MLP neurons of a small language model. Each row is named by its layer, matrix (up: input weights) and neuron, and shows model dimensions 16-207. Each number is 500 + 50 x the weight over its row's rms, rounded and kept within 0 to 999. Numbers have three digits each.
A block is one neuron, or neurons of one layer that tend to fire together. After each block is what it responds to, as a language model described it from the Wikipedia text at the highest values.

L3.up85:484514512453398448488551452507491448619529546496489486549364574439487531517545394580480563483521586473568426506501457606495554468517536387519536540428520445494492524424529511504558450584493503485535503415487463530439455494534486519546443464384504512540522543451458469427506496453562470506392454460494502520537425523587462494515379491534555503505461367572511496414522628490491535489488581486515402410448499582618504414534525499451453580503526488452508436524422458518541525505464546557415381504514433504463522582433517477572447539482519573492587411471505497555553503506467570472
L3.up144:466511483536536460474517390556479535505440515494541501563450469454386566473503447524468535535496433541487433516534456485426532497463366436431505474443438486476558538436515487529528571526497569466467543539424530473469497553534472557509439467486561392509555522455508460543441524449468499582428461513586526502432464586549462405400520533549633484487552523556522556513559489430500507580373586636464553453556484459546545520453494510534454448506368396510434560518564522547536435491478445539475497596494501451556493558470481441592425572456455522487448430467528514494551522520467574559
L3.up328:474524481511485462593573425493571530579528603453442427477430522432453464438564371518413515475510548564437480559517476529439543536468443431484424367419497493447503558456521530534495392527459565521489530484498493431471459539544533568466509579469465512517482574539523421512475521537517476485443499474524542530499443475535542570450519499545514474462536432542534473441501551505487488444504520579517538490439448543444607473537553494450501487554494516435500610540523395571560461433585513531477446515479533449475458558555521416465528564525561521529507481419470613525498516428554532546
L3.up712:524496509574474478544481409547385492522488524397554494594444497480436502448457458441557469511399488546442521545522568535488512456412456439435440460476560493491421498561495427485473504558579613547597487542518545458527508465449500561476549526448394537378419524485539427518547504500534535660485456479504482493410553486419462477439410512459516475396495449483434475424574491502410445482499552508553480468476575599494479405520499494566455523536484426515410483565452577559550511450559509552493519523541564499514553507548451561513428490542468500533574460440469490528508465512545508552
L3.up913:474530435515497490449457458540508547497578427428516550406529487473462529465534362569455457521534497626467542500456489431457506445532447471565510504487420514449539534484555536550449400566501587429450435511614528489493482415490484589551508552460540539501455392411475509507455573501550426523483465530392461417481467568519449404427595494412479482439463457466490526486525487581498546567428589436454574472510523495462414427464419479466463476591540502481471643445506464528468435486578550521498470513439525481569485484508460400513478568482551473438518451549406507492507489536489505530
L3.up1138:489588503433465497519577417473547575482483520536421500448508462464487488521524471449442491468457523542420412482580533431507544444503533535479498490491475446437557532462521496496541492463454447457469504429507508421418380465539544523408519418508477509447527536506477523459557475480516462505506525473514457401477489498573448574464476496472432466415422488549471473442508510434448499459485552515440468591475542446469459555527486476554613592545523467382426544527486443623436466464623467505524453464574468533572534447544532560478518572468477498471599489502532526448491476559521529524
L3.up1430:558523509573436482475452475516470509494454597459449446503383508400430509440413511501440458524488497493478407525505596500447454482505540538494536400453379452498545479514554478535468449499394478524533496514458473435455575619528435528445522519453416495452507535467479444376570500459551495446450481503517455501445502515470482527463451502519636461455409446607517502474637595488527486493546539447474468500476450497493505471471478455522533480527488567507450516463544476618479520409541493552471491549502501481576463493573465430561469481465567460470554478488508436503441487503446503532
L3.up1498:427484471570417488493503513577430580532503554526508529590457543493427462461510358579437440558485437525524431516536472447474537467422548511461681412449477594491456493505558438512538352674495477437511463511471500485501540497511429506496448562462493561504508546496525508498499563543525515561424464488443509479494417494524429509434511482474623479467498422567507456513543483531500536524466483566438440431496485538548465490406441514452503562490515444420494600401438442479486448486488534492460480552483432545532536505579523465492514496504521506456508506605496470500406510523453539604
L3.up1503:536534486514416515483472523486510581481466492459481591571422443560561552412433467476510482413467477557512460529590498477448579534560469408540591473618434463407478519450528520618549547522395467439536494448454545482435451601584505508493551513426523488482539415452441446429430456529537363448487515421551512468580429428515443451576496419496527506492432462613482553465522564521521499447557504526478507505508451456551512526542432457503601456610579569442557471507394495532500443444439480483588422586550510544488466496460507395477419540488488455498535487519538481498548494536497570513
L3.up1851:440528560555553532502522456523419449465513507399492547479495549470532465546454470482476482585561549465434399507483463543482535532495522493439401437481481430403555480536494531495472568564513469451553502446493403491529543568464508394491459566481558487521531423522454481450533511439553534506417470504491492455540471504551565471560589413562559491521448438497508458548556474586411541539478564540469466508509507520470477459525500541547501511475484574492489580495501497544404506480567455454437562561417456568474510604458476495475449522484493493443505480492562545514545646472515474485
L3.up1915:411568593512536478582575472458497544590455415468460466574497424473488538487451502524480534443483478446533502497444463526451475492481442415529502468480601474393535521543454441436443487534456497473481561377453568522432413551580509453444501501478490517524512465474498492477534516606612482468515561520483536466513472438484520498468518498519508461585430416561498494409527537447535572468518545501446529546518482517572433462501519496480555485470534501525546517451572492565441474531500445446541469523531429377456508518475581473531460596506532462610520485489435535497543540528446507470
L3.up2327:506453512520550471476520432455490611435455459519511439396458471441411424482564485524444573482477475444390539550595523502470549545479620379492516442492518401504435504587441556475503478544516505514489569493568446564472492468540522486403486550522454536430521531423477459457575546480518532466442394495542480477380488507448485560410400413480626480504469438486536499492456435490524523515394522559435567502518448507523518441486576515452491491467521473457439637408514564548500613506587546496487597538459556449495557528436448424565442481491433616516590416507546516527490490486489531496
L3.up2390:583537456556562509516488378475552573404547518451534542513510494479392467539456441453436595462478464501496420541500482474476525418455477421482467449557540494477528461483531554451433487546504475435607501511461510410549530511507449500478463466430435510497513533493569533424495473470482420475491545435567450405497524537451482459480455424482561527484445429509509515471553503564527524515467509453549594527441474471499508460551564468488593515594427563554504597512423453500591438484441485465524472470451461446496461523427540458458406542368573480463609498469421478509558465505467434480
L3.up2434:418551477493409499474457462550499406457565478458507560470410512532517506434471425448474497496442477417470424455452445471419438467605597474479590476391494442515510481507472521487529501513531482502608593578504507448424459515454490515474517550499549454577562451499417538516474468493446517511520524401559490476456489525535431547494457473519530478493514322525545437451516590545525488604442556589435559454477558517485458516582469483539527548443474516497464543409507539567482422495523493486540452414548473412522495537476452411523498590504391462467446488605456462557565513531548477520
L3.up2446:419459431584530518442557430522577609580367553511487574521492552518419470538439334486509497560456517448425511521503453473513449473577537513414483409436505523513494474480445528482509439516509496525524491518496514514396504474531530501400479492550547494453478476487510443437481549493434463515473464425566554418565427479551469563487524416511542500434477537569477414417571561442520555412451508471546503497528456508570502467511463462537439503516522476495472630471517423551478467497529500507516514589526536507466397588516558495454481567483507533500583406519515491539595547498518521498
L3.up2549:468538488483608521427515536484505442499460507492532558477470515454481475373408538459482483485456451490497403504462457539452543408510504529534513414501509522481523490543472488442501582531476536481438537514475452483437570470557484572482523508413533551554504419490469472485596457403490559501483540478423521490452430554500525496457420476463455563536436406513527384499490501483515457529477531411527453509559486571486398435599486552541473481489511514474426470540580491567466553476455459546589574471383579471496522583485565487574546500534452533517557435439546431438543489492463475481
Description: Process and stage words. Nouns and verbs for processes, stages or beginnings, mostly after "the" or "to" in technical and scientific prose, such as development, phases, cycle, formation, began, starts; also table headers like Start.

L2.up389:452515497478450543529469500585488565563518592448523542466522563468508542460523528453597519526528508400486535500498410562538590425503398402475491463471416420431479516477528454520472479380518421588521561460536507510469515531510525495520499496485477474561518524523603503434580497559563491523467427419526500506439482538438528513433479518528528546503440409471605498532513563457464454403535538525436534537486420578459537533426488502523569549441551458589570474379487447498445493557474572474494590537522551525479530525511434466477524474531545451551531509452575602512556514487448556558
Description: Concrete physical nouns. Short concrete nouns for places, structures or objects, often after "the", and sometimes the first piece of a longer word: beach, house, fort, street, Bay, bar(rows).

L2.up478:500495531440614488520515434516502504555441568493472517395491498502496471568536396467580481446543593461564534539500477471505496495535464474474500481469511397520570538442529583483492494565585488524403439537567426487536463596452604568508492542494529560453486443524480469440519505475489507450404510523476511422458584475524487454486464444409399472541510549499429527469556455468494602449501528563567502532538368573493459521493514509569617540564555603506494601510523604499449478522543357448471412499548488544509531550572632459533518488461526558591524494532533487448437494540555385547
Description: Word-initial subword pieces. First piece of a longer word split into several tokens, often par/Par/mer, e.g. par-chment, som-atic, mic-rometers, mult-itude, with a few whole words.

L2.up276:458534521475503485508501421546467597506504499428449526531473485506564375502481477446437501533430467637498488589573499528512475536481596566497514544547490523500553525504563570529514466560496478578496559548437467430451535494533424584499477581457509511531465510510470418508560412503442509513473465475486454492491471454486573541415547419507607498460510494556565506480487441499375527557417520481535504506405404480597525447561518546469439529440484492420434635536523421516495520538532495495428423531517462503447433466424479452484441466444506487393608462513541464431532487534395524497
Description: Generic modifier words. Fires on common adjectives, quantifiers, and ordinals just after an article or comma, e.g. first, final, multiple, every, next, last.

L5.up69:509467510504447507561553461514550565526489539434372413432490472509514592502509435550534555527511555485480547525450511418502501528409466471419486456436475434457429465498508469547524468575458522485516560457481451425445539437523490507462551469425468540417533528500514497507566495524591539476523544415413555411438482513473474483543494521453459416509458434615545509524540450514424522391419611484535491492567541482577473443482555499481493587548588485500504518465497544502437485513563572500521570530478529553472472476524560500565483589469524458555472493477428491505453526564396488508
L5.up710:493448502512517496498551405530465436475444478410523566522542533441608467534439479481469523560501521521538486596465485530439556577499543470525466568417497489493568509404453600534467519508512461425478483446509438544511504544517429424501455457448528448446474507471448468502529620469528598436441470499549595412471497454538517573521510509473460443440506436525577519500431556530498515449427509376432542515478590399543471547479472519413564539482492468429425491372554484467445481516478486510365480505394444590506477502494587488505501499508497479437559530474386553460448518556357474463
L5.up1851:465562501426497509594518552505434446504427436436406446585509453478484523424489403461525607446462550685474523515506470606376524449550533439469601542468511489529424475521562476596474484554480473520458440494542418522434530483617473474367418441419484485531620419422458417423454490493508472571563435484447508474520526536464483445464496424505552540437462514505505455454488534548505617489518586464518442414507555465551468517455590542561497522461431522415417451476494458504556531462570435520384583461494407509524577637522510535519537514536478511513512538468577594462486511470535515498
L5.up2311:441464482473494487459533467516414569526452492539473508385527503549484517591473512515487453425453505468479510515522551577529564470470397551444550438474552466502483554412536429548606510572454459457562448430442456503530518428507474540481486509572419491523531544473487487429515482567587444543512557550522535538522482473493526508457471467432533515605524542528584455577513497496498535555508495490494490617472449446472351422475505582486514538378517502508424477400436427520506440476511520575398435532507539529491566508548558468489465512472575588524472522486528451485457511403411564480
Description: Noun after indefinite article. Word or word start right after "a"/"the", often opening set phrases such as a career, a number of, a multitude, a wide variety; also scattered mid-word pieces.

L5.up1254:390560507505522495567479464484554549507588577497455413574489574433435461488522495549497462452478481431531605470434471606426433472517520549493526456524509430507517469453446458381460476570465494476471469503432454504470455513442514477455466562443555474451519495449542428466462524475487515441501464562498497476467458512519531452445380521467447439499498493552498415518496485420514603472561594433481474478425506540486466510555492573568435529545622461402578560449521469521473436487511569438492529556488469493502526524553499452567534517520480504471466512516586422512528480459571534576
L5.up2342:524515520511495556514517474466528441570481501440511416543491471486478568512525499560499420496482548563461422399558498403519422572571490603505532463519554448465513482510488474450434562496454552537517540515433562493414501535557480474490454432470576496504452449509516458486436473517486476545501458390491594542454575493571449517598522540398398475525389516495543512469508513581474474510475477498513421465549483523522457538552560523492486467572467444521549453575547502533516415506533551543501449561506454495568501446580565410622598456437441549550505483436548447497510538564517469486
L5.up2364:462574528552513501480476470574526411543567556484543541517499570528520571454418394467510545513469601461495607489495503466533526418499529490461574471569551460490476642501580485468427510568523545518513512465472527502388478580485544420420451434422483527559453530487575483458495394483549467505476580518515597544435483529526501563414407480390533494559458482545605560488526579538540489548525611506545545396492423455549494532519468494427478488545502367459502466449557421480432514457540539365384466569421589573460497564544500468559502474456520501462466481467535446517543507444451579498
L5.up2423:546465533430410565526504510613414493616546491482465470510515506419513477401421456480502476449449594498530548463416492485461403404542536467449543513493547406497507516468516419570574430494595417487532513441481492480511543568510540443532490400488498565461470565514592490471520509643462408554499595448468475585583379549493453556503417508424531490563499411561524579460538588477459536471534506505475608483540452482521484468588391539475505549472532468523511536467535423480551450481489512486533520512470557563495491522467511475539524608443523456534469493389426570434576490426537464536
Description: Institution and venue nouns. Head nouns closing a named or described place, institution or event, such as palace, terminal, museum, court, Stadium, Championships, magazine.

L3.up16:450489504504502455532583530561467491500437519529451493534549459552435451517430483456543482522546497544554467486440454432460429441484538527491604412465444463504484444454516554432467513560475432426561516459522540502483496581490431502438450461488491504473566431461502517495509496506470549500460529538477530442529449488569523490490483542462477458501452494482524399514469467536555526518478519444496480485527583456584423480497464435488469508389471528443456566414470442536448390421579466457486413463437485497561465507468486395545513530587481599570457517434460472523473510435478547554
L3.up239:508581501530426519559460484619549477558555510499475464494539414441497482577436411447531474545580510539509586473467418474481561508547468519497438511476518498499510536516513457493478504522500470562575490499470512507460566542487455506481482543498520447498550473557473580491494526506488615547505515485534409507501544586491455491468454530420483461387567494528545516387431534516446620400543492523470561450421540566514573440586578479564520587393532378437535611505541552453566511506593511547452490441475545441519376547512471523440534549578516558578406438529474418490452506500499500509
L3.up557:545543497384492429452528441526459527551583460504516543555405489474553403523539504436449398415526606555468522405417473430484523501546475520450409494509514443498479597553472374576500543489556487519627450435551457608500539461524529529518485542453470453432489541582575462545402464498460482495530558487519512491495488537521550520526530457496461418605427394545406542564562529543524547509480432551522536501479446521586605572544429487533562513457468448507587471467554443453517448421505585507500435521474539522489448560511421423501479538544509525434520475535473520589486592561489506494
L3.up765:390556507503529555511480460549514483542464476496500482585487497533599366461382486423468480543550498507552486506442541577559444433577487543430470515526466492448577513377471431471496386507513461433480489487515431594501560593493467483509498547552530523508567561459513542459475423562468457535612549416463487547554487584482516475459534454462485531456538518558473430574554445426460567541525598463428592480475530458419490541494438503500560588461528461541494491421507472625451579387511545482459514525436500438531509591514476497495541555532484471433609525471496404589438563441476491605
L3.up1028:428427435407479509463579447609481543551497597464410473573387476510515446484551422470407460522566578486564476566432503450436471487399436395532530460438505542556474616514558431547538511555390466549559495436446424581477550537540488480484505485488495552553583445527599481535493536543526506527512437489439482562436442498511470488585485400494413577515505414495600491444492532449420500499518515500506529528558479585527568556429534522478479542528505468533474556451467498525455448504473501443499464518450477543492500445521450490486474532532525521537464487455593514426538591462517459561
L3.up1098:486464479409523466547475462530381539536464502542445579568525580522459407469503570533507453455387542431487584562501557519531554436503480470514579457514423515456418512443526486557509537541497452556567496523416432570486470569489490444462473445549471534443522548455504463434486445530583569471541602411545515562527560570493383604460455473538498491544529514521604537507622460511424486529487468554530507470519413586446595496508489496474474537493451504490496506535498507473531556435472511456535547499456537569551489454516525427482538516529480550486533512466431537548518561428580472555
L3.up1160:470504507491448459450472441436454545560542464430408506514405482492414500426442452524484501527499503444558451538413546504487380426544486557461407421503451483446462483461533448492448521531516496444566561454495491505509548492522430511554478500428494554549544490543558559518430475446518574532496464509510536572449473437537503532479522558468434524518505449472549446528633521463567433513531543603454506480543458503578417549464453459505461562469603564449580567528457470553475491487450448532442478561432495538486479464434492442614552554451531448554626546483411543495565580492527633448
L3.up1203:515621464375509502597575398567528467473476509479511530570458561505532440522484450495538431497544579463479571447421381502531404485427452529496494430549482495480526461352508480479528522550472516443526455425453477524445477529577469459463503528432448549500554544493517501428499492521589556448595506523438539500460567530598665561501402471537520538582428463504502524549562430555483486513493504461541517506505586535541482519527500535490499547435511465444447482530517516491508453438600563500523449553401539508405474489597498552480570514514511538534590425547440468621558536609458482491
L3.up1384:406583517503409456583425460412460552538496503496494418517435562431471472509498527503518428527437557480495475472512548483527541538600384550537483445418552474443570454458496450376528479514399447389508497458466474487535445511530429515498515517538597517440510551405494443551469418505495545437577419465476509562478461495441510540471520450484418568535408508483531468488494580625491571501335471537540544433507584526492387543481606524432417469514501434481512575447472538477470537455530568515426482479566475451514421515538445607478475505476391516555530483465444504482403517518458509436
L3.up1603:432572481449484452487507407562467433535476598462518522513426522441539417501377503556457398538487589467544555421451514490547397452407572453430489445438534510484391471579515420400540555538560527446589490430476431582530515543543536453469505484563578522508503484493526564503479461400570549487547425460498569541569491531606488501508509524467540418510430496515608440508414567374437578493504481474422534532543505576536518546438438521495542568473474448457522498457564393410509395461497559437506504575514555521439492509414456464476498519473573448519502492512482509556572556599421536531
L3.up1623:440543579522477490448507515495499522510473476463512408551447534433550492514513456479372467544560518540520520543403462510492415452526481463419544463544446384444467476468490522484481522414513383611564520486427414548437482468580501382498484492444443547443524514572532551427391522635530529574446441454462579541443567467470580525581521467476473549579544438611564520490523492487429433515405512508530529444514478542445510533503505519465558565468559532438524536450567435468554447415511590475446350584418515483419455472497518493453519519518515504516574429505566403542583593503484471507
L3.up1783:492547528464429419595549420495518446479531478546482532502349539434484496556543393573427502564490561455498502478459402452533482385536583426494494437549463513430458518575554453515509427507441551498548545497561413490440438455508522482503445528493562593565496492442613472487514489563525496429488478497462603544491409561578496506510465561437519549515432497467530471404458595480480517468549477522509565457491447566626562527494542543508516438502471483520476571450475503463620534445485528434504481475481465432511411478576490472503543611536547473397480511506538517535537579463458491486
L3.up1808:459542492522430552491469484497567424579479549506493522538416544465489525484477454422513491500492527524630429434461496465524424471407533484530477563517533513496495549554506569473558583568431435497521530446521503518426488502556461434481503444500451533446648455381573517528558503577551479491418557547516659486429554407485486453466426511486559483515431462502472513447518514455493494501513520480519454409439492594546482495479463512548558507435506506443474529490574547586493504605486548497543507563405439494532546575608511498462547477557506599518400562511417497541489443550540511563
L3.up1836:491475510463524549527599462517440447510487512446499532469400464520452592552467523495487443480522537402548450511496500505429484467533486510442465433520310412471503500454559491565434388482515460490471399463452547437507556480481461450519457583503489479427473470537501460532496505533468460475519586446483517418517480512617517524556506487432582421512472430483584481510441611533432591470501567572453530410513507472545450479504487475441524602486532427506457541491471349524452418449504519411463523517511484577550548492511524428592559501493517559446489529562537550486612416537497633470
L3.up2025:463452466542471462521513539624532446599401519472514438549575409504529555420449401570509589484489551454413582474546453503447505544547479506513559465487562422414527448487442507466452474511442564508509492399502420522486446443480497431564553532484491536492575539439511493480493412448430523493458502476505538547543420546497502466516429494509507395530520500510579484409529507526474522419617502523471556488464552511549501460530530578530541516527494506419465509458494463510556470421406520506427370593576522510464473560519526461550519608495490529536497517587473503492534483475523557449
L3.up2495:507553571454521461527576529499520544454566538430413457520419453462522428456458439487537473532403549537537499465514540555532534404505459509496569493532513402412534566423495532399492520531422550488475522385461474570482418541507541520433584406489461538502604378472568527519431486551515485454458492467537524512490502503469564446556473529532544469451480598553478548484492475419455546500541595492584471450446561504594443458562472532545518537527493485461476514436614540464459464531529536556489459569433456460512449512578479511505537490516463470505478476536480514522535539526536543594
Description: Concrete place and structure nouns. Common nouns for places, buildings and objects, usually after "the" or "a", such as station, town, prison, island; strongest on "dam" pieces (dammed, dams, Damascus) and "Merr" in Merrill.

L5.up1157:503536481533456541449489452542502602545539595566532525517403558543428526530449465511498404530490541449429513503525449467517486522541469498515480460502561480513550520513520515493534489496559543421494479520475548486506511440536469446439489501447500519521505512538511512527454425452515479529484395577523546545496415498559472456495528463488564452455411488535504471601450566510543437461523432487582456537490436432600486508548491474522414599376490489431522592442543477522544501485514487458410573501520501583548530578499559497421576526471448524572509495575416475492534476574510538539
L5.up1303:439537541474537490499495521444488444524595504470499498452498461502396521474463466559516523540412575459499462492545510464474417456477458374486549439445519514496583535456472488437469464501467455454582480471461464435454467595611515478498485458435570450540493518442445478495441495450470442470461443500432636569489420452498524501416501505449512387515392504465571495482453549526497491484462467573503517467452511469567529492481588489468523530541528447533510488407494437611542418487487460522515508499492502449428497437417498414545512531538569512438510535443500509463445484551497385497
L5.up2087:441555528508488537508497516546533562587516513452533494405478506458519565510563470508497524563454526533485483485578488482476515513531449510549486443458557486466498530526523568496531519547550425455522456445461455417515478415617475548557491545503437503378508518567513505569508530448457479523545463521485558492467513508447496534482601451389501482503464459467596401557424453542486552445528531536468451444478466515494488578534540437484406461540540490490425568458420435530579521543539548572498543508480482519520545539572532499555541542504478563508504495543440512504577519486493470518
L5.up2540:480582556555494469443439558549542479563492507475406489515489589555480595519564460543430514489500546548584495515496469562450396321510592508575430497481477442450547569493524470533639514431566450521551495428454428466456531551628484539524509449526565473500527494464452566405468507487473427545528399554479633498481517501536465570514472514463397523497519358492524515496495604545532491471518527479434504457519511498568472540462521491520428532403575551476478498419543375541564515477508404493443501503564408514509469437568554499440531430511503489420542517505475532478483550501433537545
Description: Forms of "play". Forms of the verb play (played, plays, playing), especially in "played a role", playing games or instruments; also weakly various nouns and verbs in mid-sentence.

L3.up39:433525427602503588536558548620453544459447428484492484442530498501539495493509439587519396463586501475596494527436469558456577471509422401518531485514545486506560447473479571538547521408539414435514583496633483581497541454498409505574480541468561563563529487621433542550455539441588465533537566506345568499568461549418522512467450430574566477464456508452503527529510478568376523435553519549497497464430499458482446580499484487473478449598501476498502554447505477432470537452535592556492516476481501536526446468533599538415550624466441523524555501554569470470525551464500439539
L3.up45:462500477469476415485555529473502564555421595365504500470546596541515584454509436395461503384470519447498570507479425610525422501562448421437523433451449440430484402539472508520483450525515494489522459429483449552416464525486493504546430445504533502563536518528512527549539496557532495520445501534459432509604479548543436471566459405579518536492461476520532532510578607523477573507557610594578539508431626474495446483461513496543532511571513524479390528412404531463426462497453465544427486537532422561494509457548477542511543594472558604490587438470514572416539513462560572528
L3.up230:498350545496460528470449435500494550491398531522508462474422458465512411388463473534490488497513510524562457530512523399501459586426545556468463483471506488451379597521487468441501483528417507547560539480501521440491543503491427515514508566555494574444414523565508500513471540524528450469448447436451515501529573483511480476480414427484548480518556464540566454486373623488531470427509503452596410461430558521506430543553449581610413405458490384460501544439478550502486502397489494580495542559488584431460512506611530425501519573521486497529456465479451432408560491487546512569
L3.up248:556572520540523500552427574480413589589509462527592526473431548571427532533514511498459504486475497506475434512461537577477483472430541397470504519508483540512548491428588528439556534565459525473535483472442564489485464568476458574476510495497532580461546509491456419458573489576488387498456531470550529501441470530498529506463473501401547504514465501490554500470606476506492539470406539498465443472448494440568512559517411542550470603489488507477480535538489455465437483430533481511440527556504428492510484615522575515503450482494543458457532534505480447456509528487510529440
L3.up336:432538462465540479521636523512499483585421496495494571596461600554511487501523448418490489500552539573486480468468512418498398458511472495463604403486415480533520546440458556446542564400532461487493503476479411586454469502517485472460515587456534523536448423535479516504443516569421502479535505536415488461557469472487587489594476477555422542438413522543477520421513495426554526531430565473522455528513530516510372468489504573605448508483504506531389503464524538493541483436488513544596449398528525469599501437587586553440529525475469419536357483504496494537597503557480443426
L3.up513:431478602456457486553549501537466507494442562487541583431510584553562590555524475466501549444454407508538459456509485500522532550464430460394513428413473457521594465537474511423413572503481574567505470518553515489442437487490470515501554507590524539455554508480581482401535513487460523512492471452543524473563516493574540359528558459490547569494466496479433496561560502580566449538451531503575580510558446468455391458507425540556557577592471508400505529462438437493485450495538479605501504539516504514540425525493554508471573581545550508515547538476532500428428517469498456471
L3.up608:483587430434571509547565439487440428498547548429542484486481505521495439483581479430577646453452579535621518489472422453497459484564458525531523428455450534498497432443484569545529348539494435571494431460508501492436472492535448593525535527456485522555523537448528532450492530537457503541459516512414502447533523534517595538529417444429442521417503483535396573459446520519443597466487483595628555500574438513533485460523565475571403617416533538506367510440453598515529487451484505484488561425442472381521501450563503557545542464508448451514511476487471569412531437523389481402
L3.up643:604505423432514534530548481552455470584492470504541583505419584526551527483408429501521458581510468651474508392438545442451484537459449508452506439485489516486458476395541417489503526511547564520604473522477463496523524531475447502453508508494524512443518471489447478465434576500491468478520479544534434442447493532533534531452508435484418468539465501602537497502443521542517532551578410514527455495591432465476423530565439508511559494535546559509448622520511439430550463463501550588483436518438519546499430436461497523450560459546469518547557452424429565438560582465510473500
L3.up684:451518502473601546446582510565485571547509517491530428448559486498388470512540398448505438506460525519564536468451530534501455436491516501452554444444509430530464477434532523556544482515454537528452503504531379476490455528477503525492522583516525475425557455526546451554506550472462555525451401479429406451425529522474497507425444538439447514588493426580476600364493536475467627470424559591520407454472496648470389469435458421543510545568598549469408576463511477508577492535474448437495535561386426527574543541522511478521493484429457564566512405477564454519494520551494449497
L3.up743:467485541477561574488519448523511405539457482518457496445395440500536568478568412506475513502542554590423505461515540460541434581465452572542469504545526561476503550453523587562530545585504457550524550514403465402359425613618570485473579559479522595519476531516494433501597537455612473500549535464478494498495494571450540495542467470417554525462441529473565541471554476495505542404469571428455483417537527586490548562402444519569560579466459529447407495513571594568395516472525534445480530517466404522466553451517562443572398402479481542445513513569556463520543542558438435472
L3.up1071:565500498440522420558529567520453456512375466383508502521485447500508538528480431523456482498492455556476574559406442486446478438513489549376473537310541503510458459447537496541499524487487458457446509446486525465403560523524545563516575517594551602477496517454530445479529546522513430507460419484507459481494398533515547550478415362451525526475476520489509526396527500460477580474494505465536421468460560471535525583439477613603555493523528547401370522482497520471487489388545566543468422477454509520560435510550589540463442498468527504503519472550594530465469469567454468439
L3.up1149:505612420468497486616552521583398473558367590450531519520550441491469458495504462540500437505531495507484466482520540468565526529466488468406530398514551463464508559525442542517423457469474550584434603479481474540438437476536508492521613475491494491521533561502589448582620409465435468478473539458476457487491529510407510506513449501525511500549420537547500549444602456561516553506485474567486486474513485540467517597550545456501513521462565548598431515565478567594517466486515537484569560484411512476492586544581529561519416513528499422609615402501512483463537577557402534475
L3.up1173:537500593455466440514481511502367521525484563432448518481468410545515520473523502572544453518501490563562554528550495512455408551440482529517528415470504503464500510552451545428597468532537518528554574504530521499491474402443532552534555470476478481550487445563428501624426514571561494458459503468430556490579515564575419400561539475464522536490487503513539466445392545519512473441478590458547458493430483507488494540549493512495474425460522514492502524458432536569511571430473347577517450538575453448529482483544581592525466581530594515440442557482459427465499581468515511479
L3.up1223:477510478541426511543512417548534514444518513489549508466521515509500491493447428410528510473441488585438527501519388459521484447477420567443448378465469425374481479416402589446504517464497510499510394443450473454413481581605518535415563544500595603503532471480560430432532531544447449577455534445427483432499520509506502413573461412592388596484522503573439527516451515495481561479530445432496475471476505575512463475557505555515478583513507502492476591525548456418414448520534471548470542519492511503483522540573533566446506550466486501458499324572506493399472655542426499558
L3.up1292:520550471470560534508526503512515516493527537435528527461443505454565577571526447452424509430510496517591567463525520526473448520442478516509501497502548551434455513479498577510488408440380439471407510484528459543482424570511475536491545520479523522522512463410523557615437558547444508520499460455465487528519404494626476557460482407495441505462465469500513541391455548585453500430490555593540504485407471535579596502534449458588467632510491600476401532464464523530462483408498454519404536487425443382541522516568484438518437607428568498479449529562413533412507475559418412433
L3.up2544:474585544412407477494495478521450501527509552389470399425529495603424503551605454496569580489541453474424503539508536560487510503529505458482433502415556482506557540516606525538509499444528505506547571552534468557519486512512481534509459610404573498517532494485464481547485528550526420523435476538482519460449520456409568537401535472445541597591479544493484523470557606426440581481538555387478516388500562610474528531568537476519494571492502465527506466450473471508459526420536541476432528513520522519535410499433526541494529516596500576529542496468500448497523556474462586564
Description: Word-opening prefix pieces. First sub-word piece of a longer word, often a Latin/Greek prefix or stem, as in sem(i), mult(itude), un(changed), inter(iors), anti-.